config = dict(
    activation='tanh_gelu',
    init='normal',
    init_std_down=0.00427,
    beta1=0.9,
    beta2=0.99,
    batch_tokens=32768,
    steps=7633,
)
MLP neurons of a small language model. Each row is named by its layer, matrix (up: input weights) and neuron, and shows model dimensions 0-191. Each number is 128 + 32 x the weight over its row's rms, rounded and kept within 0 to 255. Numbers have three digits each.
After each neuron's rows, "fires in" lists the words (lower case) most often at its 100 highest values on Wikipedia text that the model never trained on.

L3.up509:114199109136118156145123182156114098152139166098126143076096116109115124137151149110188100136130160155109173095124146140148103080101137133154103099096161140080143158087097194121174174117166154151161139080185144108108155101149137096095126084114195123131171121128121177127114154081177136139056170133172132135116159116117137111125135143110173079136121131112163138105192106100148090104102134200112124055111107141106086168118140201089079049152168138172133108139149146092093088184144083164129126167129129115083108128056159175105170084132165115105191135150102130166152125108157031106
fires in: "be", "while", "as", "bronze", "most", "being"

L3.up93:110191071113105175089123111178140195100164143162119201122082124182126101132070089092155101179216092136128131122114148096112146140103146137159119129177175163166135163122076146142127121139132111145174119119177211112063129122087104129177070098116193086144109119157132145128146132160145143064106124049074110174134163138110087097172145147060118096148141116120125207086155126119152157105092115116143120082103144091129110092113069134101163121103140167127145077149102085178102167113109143119085086156183160131132111081118093142146154079120141097134099120126104150090149140102149168133
fires in: "in", "from", "by", "aged", "vs"

L2.up174:086128153199128131166136164127125139090053099077080176120112117189155096159113132124146082170185098134122125087150126161168123075128114126126118112145118110170158122146116145170162198114116115108133099157175189139151106163110109089114131092154122120145053164089082177127137147192107133115092142144083088140124182142047166107077168142141107150127128143113137127137147151095165139097169185058148130058123089088115056155121142185103133144098143124138151113075124036100103114081112094158135134148137166104163080118119139094138160064135084144123187109165101145131123131160144174164
fires in: "would", "could", "will", "may", "should"

L3.up417:168128158136110186157133156102104182080129139084065170097106143151150105161105113150166099111164123158144154109181093154145095121103103148144127109112169102163117159083103087180133212053133135131113120142153158141115133114174128112117183109124186132099058185148129187094158150127166136136159075132106106168172106124042068133115116132120095094140141143219138133082087164133188068079158115081132156144128180108124103133155174138095084158127118139110162116079112085138137087183117182125140108179090150157109129129149127108110105118127116100196146156101086146074079156119157092122
fires in: "he", "could", "may", "such", "can", "to"

L2.up356:094108082203148176151069205144123115063147170105132103106121176130134124144087098083157104173182156107106154121121117136147091085065149151187109100111097090104141124126133153142150122159116120116155112180184146209104071189128156177098036128160167144139077150142149172138085106124145160130130124144104119184126131160120096119138109171168123095131110065103136122134190170117117095094109171195151136160164100081114107119138157092102077137131122185196096093101113104108113146153090080135168106144143165118124102119109167129092114141153103129104103121128053117107190175105135112143
fires in: "after", "as", "while", "when", "than"

L3.up313:136168121113126147098164099154118144133147140110070193135147125137127142158123094103105098156138166168149140168154118168131075119109118183142113088118190168106154125083121130095129101133090129152094132087136164200130137158112129080149142169152177145123167109090087159066176147100184143106129184114123103171183179084034079116134106147092066157110127155168059165115140095138129129124151116126149138129149142117200039096097079071092163097092092194127098128124127136191135123155064138128119099132188163130083136123124120200124125063139089092122071127155143095114118131137142123112
fires in: "the", "by", "on", "in", "with", "vs"

L3.up184:117097086138090193182144149167109118067123135139132139100066141098095147134132117120177119148160171125136158126177124145124097132110161108183107143124122101088105133180153100192132139122102120153160167075255118122097116180121149116153086193170119107109163165149117135172143091114149109143116137107059175169120179152140104108104094186171149130092106058133153157124191173118097102133158114143102168111143117118111124147172103100079110115161155132131084130089135185090104130106135088142181134139148161080087102091115149183072157120113130130137193113131166062158099108096148106107
fires in: "be", "are", "while", "is", "once", "although"

L2.up734:151133160153144142097187123099113167099095122157139133124136160161139078190132175096142116144172155135054119139137150083086073105120122163135104082119125122148129157084111140133195148118119147157104109180149153145128111178107158077129140136114105087144042102098132150138180105222159140135165139100080064162126155083124183136096219128114045147150179132153155095123157124141227099118092119078184101093109146103143105121079101158118107133088135144171172156084091062152137119110137128094171099126128074135146098162111144128161082127138095133154154092115140097082097134161145142113
fires in: "to", "can", "canvas"

L3.up282:135118111134210099125101123172130104092129124149131158154130204134138109190089077056132093151153084132133128107134111144145097125097164155195085154135107155159144130161066139125138097120101141124123149172202167160129127159135111136145145155162186129176129095157140122109133180128150151118113183106139157186158182108091113121136113111061090083080202103128090175128162158089090088084135139129101143137155158100121149139117069099133146140127105136100170103208144097152115108149079152141117107122180156098104104157132084153020089092132141050117115098127091143096114183088147076128
fires in: "by", "with", "from", "at", "athanas"

L2.up68:127101086127235121137155172145109160109150152121091184068142093108156068121130123129144130201168151156132149111131194140085083073120149160148112142135234122153178105169130143144100126151158139108165123090085168147140132175128138076167081078135105119167157149166140145150151157102161130166142133094098076137129145147115121134123171123151099140099057126033102174125171102153117067106112132099073114063116069121126095126148094178085122078144161167149118155088112138151123077131113082116167116143201104138133120083124110149148148136127079114184143100128162126117151127111121156089
fires in: "to", "accompanied"

L3.up677:144084089155205103101134162167123122151146103129146132132107131122118084140128136104129108161175081118048144117121130121085099089122140136150112127165166170133190132111164152135137140088134160146085141204138098172147083145143116175101139137142167119245149091185244152090118129129121136085155109094119045150136121141172122135120154186086160135128112149084172103078205142119118060089092119111107123101079132089154128131137121159113096146061168131167084157100108106128148094134136129130194055150122123108111119117123101103142127126133099097147156150082126158156116183115135065115
fires in: "to", "at"

L3.up583:050099055153224139118093112121103126182118122124122157112137118134149189147171140114159089110103115143057160110139168130132093162102134150164065120169086203179158099161166154115103147132137138114160123096151086116146142224130111117113077120153100173132105114101150152124140169078149127159136110150126099119152146132082047128144129151120090115108158110136133145082171124107122082100148128163166127147119132182188161141074059179097166106096079115104161178185146145053137097092155171151122158091183155173157098088123135149133140097121091154157104119149111106152113139110169138090
fires in: "of", "the", "world", "northern"

L3.up643:168156141174124160159168154164126138109099112143104185133020115141166102174105166097134021157166098115101146145089148072142146118122138071154084139139109112127201119095128170196153125135166122143187110113126130150098058129137141121118091147166094079074071143128154196178107102124100121153083100089116114174151154182178068118112113124116212148152121073087158105095159161112093127154104127075107136079132143158131124128162119134118158140127149149133145132110074133101139187092093149138122142125151149150083125111053085173109120090114149062119118102123137138110162134136160133124
fires in: "more", "much", "very", "what", "either"

L3.up709:167042179151167131091095174190132135112134151068048146149063108138147101158140101080111053181120120154127145133150146127117072093113108126195096153112136149164127082111128184082139120145147129167152156128112176177143116180103155067148141153174127114153096144151187122070173113119073129126123060138150150150110208119075094121181095171129140088120063084098103100096151141120181141094160116126111178095114116156185131120141132163107110132105131144125134154136172130109075075170142162129124124129142141122078151102150127119112073126139120095148149144123161088170132150124156041131
fires in: "to", "with", "and", "their", "for", "in"

L3.up446:125107135133141113127135120142135090133069119096134139112154185121163145114134125029126114156084122074144126164134118125127130181091141145140116126147053194132131178125151083131119113117077157112072144181109158174156156159129100126138118167182190116084110140124119188086119147128144152142083156065130069145129180125125128127153130113122193106135169146064132133105163202137126138132139138163088146118094096083161161124101126133137149146108127040158164170165110098141085148121099158127175178151112146057108105049043124130117112050140122098079115112145084145118071179161127174119
fires in: "1", "2", "3", "us", "county"

L3.up35:118120163131123144145094189200094172136085092120148151163074137096146099169141130110130132162173104148137121067130132151118130114166159184152120115109188068159138097108137120136198136053102081107116124134170159144163133117090142128158232168115119112165107164096137125122199166189100132157161076109133126175180156134098109124077117106127121121177135121222100130132103156170153113134122087093207119133150160092125106145122110097098113092046124086116165130102089094150161075184123085106123097100122188111149103146161145121102089150121161110094137088127182125131083132086116117118
fires in: "can", "may", "would", "canvas", "could"

L2.up732:177108100125112127168143169158089199062133166145144173080084151174152102116094147136128112166185088095095168113119167102131107104105161158169107142074194164111100087165080152172225146098137150130109107114123127125190094128104126097153125123168143090152136165158149106168151136122130143155115115139092084195168162180145127139155137145170133121139080072106193190101135073152108077128140101110086144048134146101137097101130068113065103098138127143144153067080168144128127105134139102137114108082175150073187136104143115141156138130129119115184099102145133108110174141121103165075
fires in: "in", "on", "from", "online"

L2.up555:136134132163221162100117106214109161155116119164153145152147130091146093138122083110133114158155108155157108137130148148133101092140164140172114098115188107155175107142182160120116116144107133104154101116143165113104065213093116130159152127178174149125123143157094117074113158151158127114208155052140099146159114144150117090076108099154119069125155087089134186157116106174098157121169158133132106176155147114138121124154094127092135143155103139181110157179104065104137090128086135138122098149191214139164110094138143187069147144119140097080063127121062111059120155098111125104
fires in: "by", "under", "from", "at", "with", "and"

L3.up149:163182140206127148069080177135117150128116146154108161094133145161151085128109146155179083112205124151101134105202103175129079125106138110124096102112076093089156091121094111122101161126113147146145112131121139138123136196148141126110123127147109132112161099129098156124151133088115145064095112118150119178104184156116139115105121172159185106085115074114089148138136137140112146154073162095133158114136133131154102120166111103062157149145141205129071153101164150130138158092042161169145109154124127158126176063066187187108138077135061056148117126109074112104089159164163072140
fires in: "as", "if", "since", "what", "at", "very"

L2.up569:141126069094111096161062147192110121168121126175136160129078138184179096158088156119127112140140078168139153151142155130118125132119182152164079159114134120145093123105077159127134160096176129098134169109075156139181180126115145135163099129100092074133149145166146158131203159129162132165090148127122161171230187194078103153123128132080133113140107086126105095079124137132100106178139147093157160154136130147122093128165104168103084124106047097134192108138099162147166105146060119130138105112197150100110128124104128128058082114138159099119088076156114099138163146057142123097
fires in: "as", "the", "a", "species", "of"

L2.up661:149097155146145200134133116106124112138091125072099142099130164137129105154137118135121072232129095106218135129134105141169121142079080151186098128069158108113164143116103093182087099171137108116130120197171158128048170100130135154106084135172191092106132157120138151119137147197153106114135156077098129149154113079133152105061150145107172137147138075150146109149165176145174107139122197163094131145124162115165075061106127126096142096152138141167141151138112109166082108107137097122158120135118169125139059092111173177079071133109141094135090129099117141107065141084154165149
fires in: "found", "were", "was", "made", "had"

L3.up713:169113116171113135147178179142129117110137113075145125072116162166158152091124123119115102092161107082074137118170114123160135148160122147142110111164113185102148076116131151197198146119056149130118151183136151136135154128178121107134106140128134058138117104087165137122121148248097134092091095175111065147094151102170125104138188140156157157151127120123155126144160168164123165112121102190141150074139095058161144164133118114110142136068169095138145127067056148118140088159155077229140119050113111115134105102105095101169088125129107135090120125068143104147138148133140149109
fires in: "1", "2", "3", "4", "30", "will"

L3.up105:116108137179143182063121133112126184061089097158057172085103106161140102128082106085124117181189099099134126113189146142110146108080118152123122089135114171074157154150138093127139110171124116142147166165132166166152122122120144171137099119144101122199187075135198128086112147166099156122061120122136070197137192144103121133097103152092159142113153138086123146093147150111098061146109134105183097135098106080109129102097086161106185121141092126157106103152086087163108126102151179112128063146177145050119125074183169134163120094128111105143126072135144143153126130179131154132
fires in: "in", "of", "to"

L3.up339:151145110110125093080075113173123107154057140123073158129170188122189108149081151098110096189122132117152123181123171143121124136128122154124095118183092143176117079116129119070158124156094147139110142131118164152132131177138119103193075162132100137138148128129180151176160124120130157112111174104139105159137146161057160134126134155118159118138104090051106112059213148107112083123089115183139150110121095168113116128133082130112125091121101080114190147227138157090096126137106117123136098078147086089183147047094156096098133129135152098129169064114098112172167184161130157149
fires in: "of", "as", "james"

L3.up263:161129118113148150141168131132131093140125186141122148059154179132130136128132142110134072152169138067123175132128132166114104190108145201183100117056142123107087121110052155152146207165047147149142107120151143158127055135136132127090055137100145095133174176119121188123127119151154148136137108054063091163113129161115131119098143155149125123142105128133198133047125116152140166090115127124123166122174159066135107092176147156104150155115119170216122184107124138102091117136066076163157117107116146097165130069097143125051096162126118147131135120164089100118135136127148105130
fires in: "was", "made", "is", "went", "from", "became"

L3.up469:140109072153137126111104140175089102130139141180083170085159201149207125133162149138205128130132113184080152188160161102118079098128166178175107160097085133165137104146084131160147157101191125133136185124163152163132154179137151112109140156141157108089121107112083103126199171080135135166129143082100110153208178137076094137153115151144074137101160185144173141121179150131152073152109138143139151108092101079189149113126108159049124078138090123113111124145114162079091162144113107124148137117137125099142131097119132103084147095123070064106105098146134099088109151074117091120
fires in: "the"

L2.up0:140153063108109134074093101199125170111106135155067141145143143112169147207095205063110106195128143137163136181148140095138123145132147172203088084100115144161129119122111128109171095125092134091095082083148158137117118157135119080152070161132108117096141159151137146154147132079162139112097148125158160141174164109110164181175128103126165081100090074089160143095138134154096071142140099112174138121123124130152120137125080105105139112172147106119125122192142177189106066178088132134171132133212127184114105128142094155076206143129099099148137093110127164069141134080136141114
fires in: "that", "of", "which"

L2.up275:125114132204182124139166195096118149099126134041083161131128156124088049142106101138137120136209175090086125102176133192148095141111131168112128087133109094088122124137101070143143117093142151151183110143145142187168085239156138096101108079156098125106093123131104151085134135129142141135185122113159157145111150148100145105091174179168141135108127124113061120130155156116130082086125146106130153108085109128068146128127119155061118199157144112188091150075125112039172092125130128105200131119151110131126119050140132100121151170142114116166135149107118123118096136156138140125
fires in: "he", "to", "i"